config.toml
hidden_size = 768
num_attention_heads = 8
hidden_act = "relu"
norm_place = "pre"
tie_word_embeddings = false
init_std_o = 0.00384
learning_rate = 0.000429
lr_head = 0.00384
decay_shape = "linear"
doc_mask = true
train_tokens = 1021000000
dataset = "wikipedia_en"
MLP neurons of a small language model. Each row is named by its layer, matrix (down: output weights) and neuron, and shows model dimensions 208-399. Each number is 128 + 32 x the weight over its row's rms, rounded and kept within 0 to 255. Numbers have three digits each.
After each neuron's rows, "raises" lists the tokens whose logits its output raises most directly, leaving later layers aside.

L5.down1013:078168107152178112112099126098138123079114188157137082090067147093145145108089118171098116200133140072160049070109120073128100147110120154142068095117158182123095148070137129163144156155128103069156130135151114022143161123155094100176106184140115158138147210179167095031155129126154164139190173181105126220147101087101190135075200072091104138126148068124061146100096115163117107157097076117076111151135150035141108149128141124169116146182135088112126090139157091106164121151190098117156156099166125156140127134165153132112138124149134135103099106146190155110124120107155129156
raises: ", ", "ed ", ". ", "+ ", "."

L5.down1404:081145080120164078138106132082130152116145123083145136176144151061088154160057111121138179089088167100138102118170108179118213122127117184178088117131106109147098071098090135085134061133139151163087140126049106097115140118110186118146158122086125098066159126119146160097137124132148097115138168131136112075139112117168150114112140125089095110080142102130114114110154132146120122113174108143185107142117155133119121149113128119110094060114159110096105114126134151151113126167177113181112139132230140119069122109170107152145164112128137137098194117132148096110076109073167161133
raises: "ally", "ally ", "ly ", "ters ", "stream"

L5.down2371:147109100118164042107071176165162110139153153059091116147116145166111117133146152124144118126098100170144184136178107120084063110164165192109103119087145172118119089110176128129123072146119143112135141162115092160099127124098127133135148132177101171127101103155074064055112114175127114151163044192147089126100128202178115083132155149138091123172144121138018082158116137137162109111101129101062159143143106132157111120129190137110086105157149113138155151134106136171154149080171205128145117129130138186118183138103095169148199142214118085107164147110079144105154114061083093148
raises: "Succeeded ", "±% ", "). ", "), ", ");"

L5.down390:132127143074115130116086131152136124132092073139131110149201134144104175115094077137135209174161172112094150108075186138113122124135092121131135131174135106117120136196145114085076101119127138172124071146145117121151120118132167181137137026103223103099101107171129094142135158177126100104130113073163160103139136087150175147167142141141144087137115107125146089148139123123091153089106146094185049145079187123130091179130108137100144060064141160139158146139169150099080108134112118148182095132122132077177131189085145128123155115133107140198185111137179094195118145137102177138
raises: "and ", "& ", "dynasty", "of ", "(\""

L5.down1584:135122147128153179160141157116100134126081190147098178170159112094123107097104137154097112108162098104156072202138124080138117121162171170079140103129146136143172106135149155100136127118136168128148129096121155134173113110163076191116141171103101093117108076161099097127149089121153149182092121136161136105135162126093185149107090102192147137163154168089164080123182061136149115159147180176164162118104101131104123109138085128133118110123109152156147040159111197111120158131118129134155165166134120115177172181065118138108114149106166040136133157147109081101129102129100148114
raises: "and ", "& ", "wants ", "Jr", "works "

L5.down554:096148149112157140158135130126127072109109127167127078120133142126145120115079168159131098142084084138115105122149109128130171154142212120137144149121066163135129139103135119070104092154105067134164105146138122101150091109085139174115113189112077102157184129044134110154102133194064166129119108167088170136156111123107220115111139127116163124104129151073119130071114158106136106093110138147076113167127115063179189139129089082135072145123133122097115087181177168116105119089156060160075124223131125126190170143177138105136155128120106147124084137173137152125129133075182185119
raises: "\n\n", "\n", " ", "; ", ";"

L5.down2226:136090113123105138115230129146112141113132093077135087122122174113117096084133112127188131125158131130158153163132070101178116142113074170114103076115053083073132144132122051153142148107129140167188139128127159183109123118135169140156098097111136142154162101125055179141091162173155095133165114122077220157161068131074131140153137179140087118178078136092136182145103159113148108105173109104085076092179150111064129102159083188104157088090108165163084166092100104149131130142148150159172109165098161114139185200119122127207073159129156141097108124126128115111110150082177128183
raises: "ant", "ant ", "ants", "ants ", "ann"

L5.down1053:165205097127091157128110125118138164108120115038105202163124079161170116108162135114126155109133089124142144144076119121100071134147118101119160127116113185139114123147175135115107137132180105077136045119119080143119143086117183176121126152081070177149037127132099083163162124143128143158112201165077122131110167169117095126127118140123052202133114122121145104110152118161170147134155085136104142091052096133091156132120158113142141111111092129136129147084125154141140125170091138136151076170118119112158105136159162161124144112175139124085093223129138135146099116115132103164
raises: "ties ", "ties", "ty ", "ty", "tin "

L5.down2139:130134104195143065150149171124158139133164167145155120111147056130106145058099155124134073174124095146104134145131159090156148188128104149115164130103116190111121125170084141158134097145183113092128085155113104107094138120096180128081132146147203150172083147114143133155159181141108153158104086079112071092154107153171134155151167144115140087155113113133135087143149134161152146117109117092200118132107201137115071153161131200115126138110121115153102110146143094216088141134152147106142111106158107074166164095147123065164140101074179115085174031121193135122151123089072105180
raises: "ack ", "itch ", "ake", "ight ", "mo"

L5.down1283:112132098097148157184122105124149096067098146164148094200142154102132177102133120131105185101122160117111119068121119147110136143099111119116146094094100145108083106229101067142144125153135116148139108139142097179158138137214106195139147144162135128141107110110131102180149158153137127114199084081158156102115139124157137120175080104157138075152197126134166136093094156170080167114134111173126126123124171139118120145094089126127113084150172140151129131126146111088038108168120193127108172126145092143132125102114157145150178084122081103171123114104160166095147150155164134080
raises: "ature", "at", "ats", "atures ", "ats "

L5.down1020:099087089146110046145135137109119114174122137105182119191129079143141132124077172109142120145135117122114173169166120182105135128184119130165135124144124099153106147125176093186097144103151096132133128095156159139137140100146165104081121129110183102148099110224119130192043113172124125085127137115093099106045086179200111062055122166135182146135141103197140130135092118218110112068152106155091130143201099122139110182162083091149099105124146144121064141161116115165138106097144133093072148141108127144109152114114097162113145106073100145146072108174084187082096193135135088119
raises: "ne ", "ne", "lia ", "na ", "ny"

L5.down2795:090159128148156116117127098139113180201148072125098096195130121131131058084141087131175140125165151108113109118123081100105147076137135147086121086146145150118106117154135166155139088167058111087189087094199176110114141132155090103167161119103051078082134143146086120134128135142117109140088126117121148172119099140102080108115123157100140120171126086114127151134101105175156125124160152134110148173106115056125144138159114125157145175116161079118097128140099146127132100128098113111115140101099145158162145128115133180170150170107148172100126190069130132113118105171174137145
raises: "km", "m ", "ha ", "km ", "mi "

L5.down2891:159193115059190139104151114132070095112135155116119132124114143131143123178096189078139147127160169103135107122198141138071081104116128175143156145136113177111123114080120083127141145162181084195091103090130139142154102171179158135125146150187136193130151090162118085137171128142124079212116120125131078121063108155164113127063134134162102105168179153150111190141115117204104123154132148179086106139168159094115135100152086075129133167081170136145153098086115141110104146185084080113143103109123082139197154140157114162104100108139149130108116149129120087083187169131177164074
raises: "io ", "ish", "ito ", "ino ", "iz"

L5.down400:160112138147126156159118108124107111111171100160117137165098165099150113121094188147117123124146101091172195158129148189107139127136152148104116153144098150141124103148110082119106115136133134105163166118157084132080172154135072154130139172177106124109155185121194027137110139154121155180110116185170131097161085179119120122143160182122163138108162160169044082141083098135120196117130097170123141114181166126119140144133087119073151113150102172128104143170155064118100096143080110177158121159115125159063101153103148139161133135160123164138098099200109138103160152144122153074
raises: "y ", "y", "acts ", "term ", "ys "

L5.down2470:111145177107097158095144146104147078138100139110095148108144115108122153139183060101108116137165180134084123115115056114177103179144143090109131078154119080124152109083118098178141157049167083095140117147181134116118099123148124172136117075145144140147121091125149077192174106124112124128086122124139141125166219103096159129128109123128069151140107088115118103113107146116084144127154125130132124134187066100120162092129177045172109081130123076140072084066088191132134121095150160138131186168081100130087139132106132153151137119159131116059114157106156153149125109156065163093
raises: "tit", "j", "covered ", "-", "ures"

L5.down1964:118124099110098152156130207152110159157177123162120112045120160134130089118111147141127119116129132111119132139135116111106118069101141140166149140094083165129101075177101104141141167119117122091111152135104164066064130119143147150182178182148060130107146099156126148095131114121122127158109123147110173131138164117126120133134136155109141101092125165147130157126084170139101137134146094181072160157108104199167150114070178128160162180158113171108119135083101167142127139071196116086093133165155152086149150075182162161132129150189140099129117105126072153127113110131111138139
raises: "their ", "a ", "the ", "his ", "its "

L5.down165:128155145083136119173103137104172158090110101100075147149088235090179163115105136122119136100175150133135117094115129099096140125129083155105120157125123135093121153104120093140120147128138146184143164155176119129166084180168146080096161110153112093151100085121124110146111065175128119119154114115194171146199096129153138175094158110106111140134112148138113125162115126101109157112110138126119134096098124113146107147092133190171145048112108094117102201167142149098119158092126186117130087177176169134142139138110161090099113108178131070071102160168136104164156099128159117119
raises: "enter", "ents", "ents ", "ens ", "ent "

L5.down1846:184094180142158133155113119107161094109143111138119165148136159159114209111209152093125108150134164146101116103159119148154122096133086192125119119146120152138093139111158100170106188138106151092141191117183087204077102117110183103155128123119137146139148135140057100120082155158114158130142145174150121158140125183088100119120134131127143100136147123189130114169178141128157130128109190125141208118158160143104142152097094141180123070106110120124145139130145119166153106120155171100082102061181173102124136108142090104139157139160099159093194187072088119092097163159183129133
raises: "). ", ").", "Succeeded ", "average", "\") "

L5.down2743:078172201182146100097096126100124150138152151126071151104152124143110094173111185142115154122139132099099180071161161139082159162151122147188127167132168183144139070173086128112166116094157121134180141094182113143118139100125190137161132108136112148190105057101154155150100142137165154106071128110126073096159114083135172077173160175105098110173085107088114126112098097168087102114146097142087145102118159128094137145074169133195087210095132107128135098110131150168087118130165091121142081076143126142126145076098112144130147092103156125103132204166138127215130145154119115122
raises: "New ", "0", "–", "): ", "0 "

L5.down826:108101153111161118089128101107118107155121106173078091169115128111125153136083157170089103143091125168112135131167143091075126136137134124125150116146137129112154190071141119143097158127131140089150144156070144117184145127097058137108147132123115129136175144130113161131133212095146175096133163152054156101156083128102144117118179129105150103130145100163090137125183108128125112146138124150089156093139164125087172152110105141197092069148144141073139155109139151138139101160114167146138141081169117135115140148194073176141146111145162079040140136148101131156159176098088124122
raises: "helping ", "creating ", "releas", "signing ", "studying "

L5.down2238:157093147104127137114121098171132120152096132148134131207172101113133149110139081177123176117123160113137127083108165134118074144156116119098086109158159097110108136199167104104094134128188111181154067184151126090165118123137116133178131072122222095142139076162107138156107158162144081125154112086132167100120110090131171103126130187093145133140127113133129125132171135077110137143130122081193045115095128100090095127182083164098118085112106197148132132184125111076069106123143083141139088172164132103154143163151171103113076095160099162209120103113132099188103160148118090137
raises: "und ", "and ", "or ", "like ", "(\""

L5.down2624:171119121156138109191081128120132089093116065128130100175123159156135177111140145116088109059136157110098180139134127121099164084128174133169155119121108130117133146171148086146175156164154099111132096126142095114116140106104087170139137108082151086098163104128122143154172137110171104139129131082060144122145107077104098105139211118190124124111114096144044116130110106152113180127149144119046140135152087137150111119155152142161144152108084130144129138078145147103142190149120154139154163120122162176057132110123073166141148161077092138113099125127157137133085164146112128093
raises: "g ", "des", "de", "d ", "dy"

L5.down2188:156127082106115164181120132118116123169122147076164099144130163093124089146105095107096099146125150129165156114100146171176099123138122083110132166183132145156098088160121112130147110129100065169092059090137202154088113120102154159078123123110135109150151153141075159144147179174125125147178109159113115091057142112091197123105092113178136144093188132109149190156093124078219184106131123103133134175127123164178080092100187124117184153191132119134129073159103100160111094123056201097123138178095083164125145116120114138097128090107168113110120138129138122077148158097200097147
raises: "him ", "it ", "them ", "any ", "case"

L5.down2207:123102149155126162106113094098071077133153111166137186175120143124157156121173125101117145093112178151104081201194106148116152135119127121127133099104134111104067171199126077108188136100142163132111114165125130162141167122163105140110109121129114089100080118102136117074101117127174096095108105121160100087133122116106165201171147095141065072108117126123070185147133127132129136110185126137080124126117086064095134117116100120121121126121106077115135170141134120136168143110151152111161133097146153189084089125108146149121118113082148100154131106107128126097078088121142135065
raises: "al", "al ", "eg", "als", "ering "

L5.down127:129106165169154151099119186177151117120143149144126153162100182122130093128159147162114123090148159072095145167099185157169100128116131124125059079118192090117044129123107126108088116116151152124119153148162110079132177130118135099139143099199147126142145107090142134137128144086138173089069162107110087128119132112109153158102188140070100144149097102139123177124133131183147093093123120148136128111093151098156099157159089183165052140110117113091104181146138081146135089173094123107136106116145122133111117115146155186130096123083114129147123106099130088147086100100133141092
raises: "s", "s ", "ious ", "es", "ies"

L5.down1607:106131105156123156105134165148094144112143112119116140123043144113107106153150139111143116114065089164162115105155098145174113109134149089142129122111131165158169142170155094120103111129118076178114142193124181087112145134128197145151091165197090183158068123077102106151120166104133202186129146106119063072130156145131125115129122130122123126099100077114149143150109152115086104198176093127118165133129075120177167109124155151148142092171110122150157063135100144079139118109140106111146117203124148143110159099110130135121157129172167115131126187122111092127134153123093119132
raises: "him ", "their ", "its ", "them ", "her "

L5.down1110:176065143110090091105128145139096101162121123086111176153168151071120108123135124136142094090078161143195118155153105108201099114113156119107101100165147088112177175169089089163138089145095100121134101137170142073130096098135082091169095097093166092145090085142119077105143150172070123171124125113149101139138182166152135110106121155108108117139130017191113124110121165178154080131148123116131057081092062124172158092142149115128131151189209121116118136162120098191152084130131122078088094186196130152154122082126127063089130066142090115117141170121103131140116069090135103110
raises: "them ", "these ", "articles ", "which ", "those "

L5.down2623:100121082170169078115109161089149102149118120160183060135125164142099120174128145117147124101130077136124150112201133141109191122169155118175124124154135125166143078073099157132109157155119082124141123114121108154093119130106137147142155185109104125166135194114170086069133132152062191106139177139129209179107182110135108119114126054124162104111154153139125117153120162139160116108168136151094135158146162090150110147103133064123147111114105115135134127125157123129194132131197119160126110109153115098119176131137126114066145112175103134102154063127155131109115126066109158117
raises: "\n", "\n\n", ")", "television", "Biography"

L5.down2140:142100153136116148213093169101102173152135077120111107161108125150132122160126154182120169061136042108174157141140176124115112134117161106145129094124122107172126188157117122128133117199095098107192074125066128053079138140118132130159112139143115140144128089139146077127109166194132195126159135155108126150164117057154164189165129141105182134151087094116143147192095116132152152091165154147113132091142203085092118151125165093146148111103091129137138107115155103128154145095120152093088141121171175185141134096114104092140109146179154108129156158148147129159173146152115152158
raises: "x ", "0", "1", "1 ", "2 "

L5.down2715:155133136109162095131144149084124164109127155126141128160177153125122139145145160127124141137137144145186143101106136185172107040113098106137162163130187136069169148109094122077163136093126197180168150138116096162116115154142114077091080130123085100116136107102108183094123077106132180146123127168123078133140145107111160117107112106145088116175165140203112149182140074120062098174104122104136108155107050125157108091117119179128122130101130133105139122199146133071107127194105158096129155184091126091120121107095144133110109104130149068117156188127105128106114118087183085125
raises: "entary ", "ents", "ents ", "ence ", "enc"

L5.down1103:114119171083083128142093132109100163174086135106122067122203095126115136144070147157096192158075136110137106158121114175097077159194141110123142119216127133146079140129143149133115142074113103161116081105113077158104092097196081094122119153071147100179152151182149096129200111161152130115116137104129166166142144101130161158150169143095160149102114121144153126151124121095096125084089128085096172158081147071106124104069118128098187140126098110104117148130118113135104096156098123134134070107123111108074123107153145160190140138138134093146111148083097112120099138151097170157
raises: "ine", "ell", "yst", "ines", "ines "

L5.down2091:115101110059139113095100087170179154160151139168102109202164138056065181145141107058151115147146134047081123111141141040102111159086185105154143081121135140121134196175107131132146104143127092110140205120136118131178119147151098041173117100208110141107144111128177136072168120124136147064128115189138113188086136158102146095105147118079128139137094156162117116117115102118156110147116195100152105177206127114128128147163109136113143093169148127102148128094151134103130113123134087087047140091172109123077128128122134142179127170083071155126101109080136117115085138132157128070
raises: "or ", "°", "ery", "m ", "° "

L5.down2233:110126125101139172069140153110109151073124110123077144154182214127150107116125135092127135112134135154152167124147095169160056150156141103143122146113158092108136190112160170104149098099107190183138115070129149114162160112121147105122144142137120133104132171109101112106179147151165095133117117145188136135130101137089165141157146122123162105066077136134108203149127103215117069120133099099055141121128138151123129129094138109189096171092139134156189112134094155117107173129113196120109160097135175167150180089137108090144172129146133156102138162172148111166079126105099122098
raises: "aged ", "anced ", "W ", "age ", "aging "

L5.down2952:154161129117150162132080142122176121168099147054101111126086180126144121170144153180106150095050102048133150131132107111074119148162191123154070154117151212165104123137141101130141070097117088108152184110152108106107134125153135146147111137159123114143109115058153111152109154140154146120162126118110178126101157113159179126139164190133120180194144139113140161080114128185071129064181113120068129119110141104131114143098179134114111167129126119141176088093040172199101097072094167067138125139177154125135123123169132146152175157143082073108155167179124137108114119105083108155
raises: "0", "−", "–", "+", "2"

L5.down530:158149126162187155121112193128173120110144141179111089054136141151135200147105172147178091126113167117090149136130137068097134136129107138096123115171091175134181062172064094138081090140148152087110225131140121119133085114147128099085149150147131141089082152105104162168194146186156088133135032116149171110122145155113154086127131130186144160134117157125118152110128114181125093136150151135129143139119160106112134123146139073123109166130138141154083133146136180125144121151186113132161194153128072080156109109124134166138144171078092119107127110135126138168056164122103159116
raises: "198", "195", "196", "present ", "191"

L5.down2785:146223109162079162160081139142161152099135133134106133147115117167146126155109084145141134169128173163108153150147139213136048208180137103125168153126143147137136085176161153115139119133163055121106190132109072117102085176069120181154157128148063117099104117130153124160179144157161060140144159112109093116131179136107088156141088152133175106144163169121151139080138090157075174164123047117154031136097130139093122149108158126079112137133063197119137153120121118063181127191133119180161082107137152175129119216083162173090152185143069155163144178184115125136089136099144121103
raises: "06", "09", "07", "978", "08"

L5.down272:079138178125156151108118139137109118140093105133094143081127176169163074137126148103209133177141109118102134138207115116149163067111125125208090092101118167103162129127103141144099152151096148128054153136103057073120120135132193101130105133133102145143032105123152100121179146188147108132143117165149185107145121147135115100125134132146212154152093173123126123159128166182167119162160107116160131175184131080069174113133095151116125162139151104141135146149097150130135130156126136121156156202157099137114088131101169117198109157199137160112140140189091133108119139126066128096
raises: "age", "age ", "aged ", "life ", "life"

L5.down1451:170176141116115099115125056151106157113133144121091124056184141168086148120161120242089116125201196099144058112099147117144148132127075116157132085096111092123096146096143160144115139138083127143154126112106165050108088112150094037139145121138122102078163104114090145126109078108160101112164036142119148104066153131067099152105109173072137123160094162150122091154132043138072098150125152132079169100134104146152126141175138133164109100186087118155116117138125101087128126161116134112157141162156093128158162138133165160147152161087106162120126183127151120083135144065141148102
raises: "ators ", "ency", "ence ", "ence", "ents"

L5.down931:099091098095138107129141125096121100117144176105097066092182209118087138144125144097124082092093136175165144148096103106142111146124128095122109174166122102130104085128092125146132136126108125109104103107136160091116098142080120089140111156141107064152156169165106118179138166182092153138149070143102185069129127100078161116068122105069089113132159148105139174155106173089157158107162124111107138164150108166203090128122135074152184152143145121134130143102160126141141110137080127074118149106153107118093096090162156094127140126141118130081097176095126117148131134159156134128
raises: "them ", "him ", "mit", "her ", "ates "

L5.down285:202159090082089141139146115125140113079142111142096117096122208115105099125146127147021091120123157136104141138149140151138104127181155098098144160097135167161145155111171150153152136136145128118141169134118120079131109169102127154109102115157088130164146147097113104132133163144170159114159144168161116107112116145115131137101131105116082154076131107104128147154152090161151027165167105134118068167131137143136131115160106129177105122161085181096146160105177147186090129131116115100138088080117145106118088120107110137119063110093053143116092135169116147172135146103115154105
raises: "ated", "ated ", "ingly ", "ants", "ed"

L5.down2598:125155023102168137160115147081096071110068187116154144133150103153097110132104159096132126103167145104169062163134087151109116126095131097149133127126192175132085162081089139146098124167130177095157115153172105209148076156100087153073190119116131122182150118202136147169167107155127180118155158201105133087195102130068121115144156125108200136135155156139196101111100103047203130092071134160129141097176172118123131140105108142129102163157108116128067153123119183075123080158164115034142214107072082127151102141138142121136087050085139112115179069128137068101168115170118110092
raises: "into ", "Island", "Island ", "agn", "onto "

L5.down2430:115125127093145204147152128170105143146136151091147061118121145147116075132124157102060073102114084217106170147112088113132050104148152143110140102108153112171138148127092113104107120137202133123053109112187138189164148131066145136096130122159142153146174084182127116128124169163123190049149080141084197111142132065134155092163116120152116139131145142185145136118136128084067117166144137072151161097128096132158175160110149084161162074162123125148140148137144135169055110101029128135140122170128127134159143183179125091097098157106133127114122139103132094158161070120164107138
raises: "====", "==== ", "The ", "Following ", "When "

L5.down1905:085155132130126087163113143144181099124125131108119169098143120160105174127076133114173096124109094116139131122149208116194199091104162123197192152094162107119166176140113106170111080028072138153113112130181173124136113169080120137147106142158143093077096097200117163120138136157124156105146117129136122059095123101131113118095202155129150096134125148108066088092122179109132120109112168164158161120136103109138116129083151172085131097082088097094140122131175118140133106117071086146119145109128108032093145107115109100106131147135172128131106112142159140135113101140117166116
raises: "ty ", "ger ", "ty", "ter ", "ters "

L5.down3022:171075099132122165175127076133087103019149179112092129191093107151076089122208052168112161149144125151126128139146174108146137086141112126060098167171101156133132171160173121144067136075125171214146196138079147145159107121111069095096170107124151086097061082167106116157176136091151091099113100164139172105087111119090144134097163081133115123147135107122085180099150108147172104163106152100156194153105097154117181117140147116075113102110102192134103132217086173080157153155167121159105122134108200094100104153141137077162104097124077098146099120134103175127082124102125131100
raises: "ids", "ids ", "id", "id ", "tics"

L5.down2264:124120145141207149156062069146149138077067158095153123144110099131103096138137095250201170119152124091104162115114130129097155121127108122097122141098089161101117094121131128109151143087154089051187085104120131154159136170130133105190111151103126147117099154135084096121124203173093127148098067149074172126108173183143098102108131145095132162143126081132143110114058106075153175050067173141085164137099165129140081118086154181106141102153111149116126111146130142114098139142146102094131141092155121172159191135133126170160116136117128064132105120117100161180108132152129155143
raises: "±% ", "–", "x ", "type", "−"

L5.down2015:108146145127108151157121164123095140207148078122127156080113104151057113093091128159151119111134104104066162108221140115137132197123126142165129159180109169153080178133111113089163073134115122198130162082154155099104153129145194169131107117115135120128153112138117154153106191149120111118118117182150150121155165094119138157110146143155118105099103153148184068150154132179148086081109053139144119088146100175128104117164130103131165168086065082110100142040166136099149100123143095119143145125140140103175151157109132209181142088080206159121148131067117127100099145126150129173
raises: "use ", "ux", "uses", "use", "uge "

L5.down2023:087088113134131095143054127102043110184169172160168114136156116132158115124102169153132191094136112173172166151180138157109157130062081089064142068158180157183148149097102124114096066094120131069100165113159137152131090163085202147124194059091073182156115109147185128111132217162122147151121126137145100142107089100119147120152143164146104061122114179135128161153114184136097145122152106093091143118140121090018194120120143113130133205152121151071106163081091121108111110161109164132151137164154149117106166085168048095143106136122102176133157097163150124162102139126130143113
raises: "ure ", "ure", "ures", "uring ", "ures "

L5.down2855:059194130114078125123130121115139201125131179080122154091095157104126116122115113080113113174112118145166151126161139194103154154144025159128183112127077102170082130126098125101037151184105077098128062099099155149155115115114160169170141128124073146111089136140123102079111083144109129107160129071148146119130169146129098145157104144132107138167150066150171096109127110109172093148087125109132081128092076100179120140147145106083167126177116111119165132089075113127076125110172120073105157141103083166168178149086088164091071000130108171112162106092150131158090090150150072056
raises: "ore", "or", "ism", "och", "ore "

L5.down1434:132194131114109162104120104122112137139164152140142092124076083075112090132154143122141181121108145120182157165125113104133101145153161137100088143098161132141140095141146136119113148079094172177109080121164142136132152138142114084127146165123191143109076191135169146114127151093150122128091131069104097103080158192106162126121094114078117084127081122186168112078132100130100093086159120058144146156133177087087134135058113138140150133095120137128099152177062106141133101142097074109104208169185138153156156125134075198131151096190101140089084125189094184153164143119147088186
raises: "su", "sum", "sub", "sur", "ani "

L5.down2295:183102151081077130090182080086106123166126201085102125110142166153137054131146106129155113154148077155100085128155133133080119149128123198109063122104095128084114192129119117145155132095153171161167135083125107094149166158169142074063130126099170110138140097128130087110104088118141113107126123050146136135066096115146129150103092094140088184149143138150080160128106128166128086100128135118117157130139116116142210083106089106140158101130121087130128166110206134152118092163151133086094151116096135141162104128196082128152072170111131111122139079132087133118118161151104058135
raises: "ance ", "ance", "ances ", "ep ", "ets "

L5.down395:016168098105094107159135134132179109152071197121084110145086058131121123124152077117108136126122113115122129170155107183137143127131122168119130131133121140138071113066063156127111092182099127143112084148122153134148116106086135090103125185124102087114125135089121086128118113150154133125158122091133145151055152152093072116132161153121087122100117091145137109124117169069147091131120154125101211141151088059070127149106118123112191183113166131116147148140067150105173146119113114174116101117109129072176151095133069114102122095065174145092119142076126199156182116121100137085
raises: "ity ", "ity", "ites ", "ite", "le"

L5.down2474:145086137127105102108125137103154130096151177124092143121156116173099182141161114116142160114127105185154111133144138105135181154139161140150092150098127094127159115158113201119099082145156145097056123109171141204153183101139117121126116144142088131145126097100133196079116115137096192136139130148086157128117110092101111074113174139166147115120128096087089124190162090145157113109118109070133124145072089142129187119082114095120126163160123122121193103129207126149111122181130174105144138114140160131143125178178144138138104156146066079132112133135117155090120088105167118102
raises: ").", "), ", "). ", ".), ", ") "

L5.down2560:103125129078112152115125123128168097191079146158121182097098144082113100129121141169117153106133058091126125172112115146140104072088194103097177159111131196100143077144157094128148137153087163157150128034188138100166144175156107163103120159123110229165098117125166085110143090166068099137135169102095090115163098165122060147110157156108105115095119078161110136118142125166107151088128084101179162130145149116103116192132119140084111127102132165140157136130147076128117104175121096106189050125084148130127098165151152142103124157145199084130090131115128104108179146137139136117
raises: "y", "y ", "ar ", "ero ", "gun "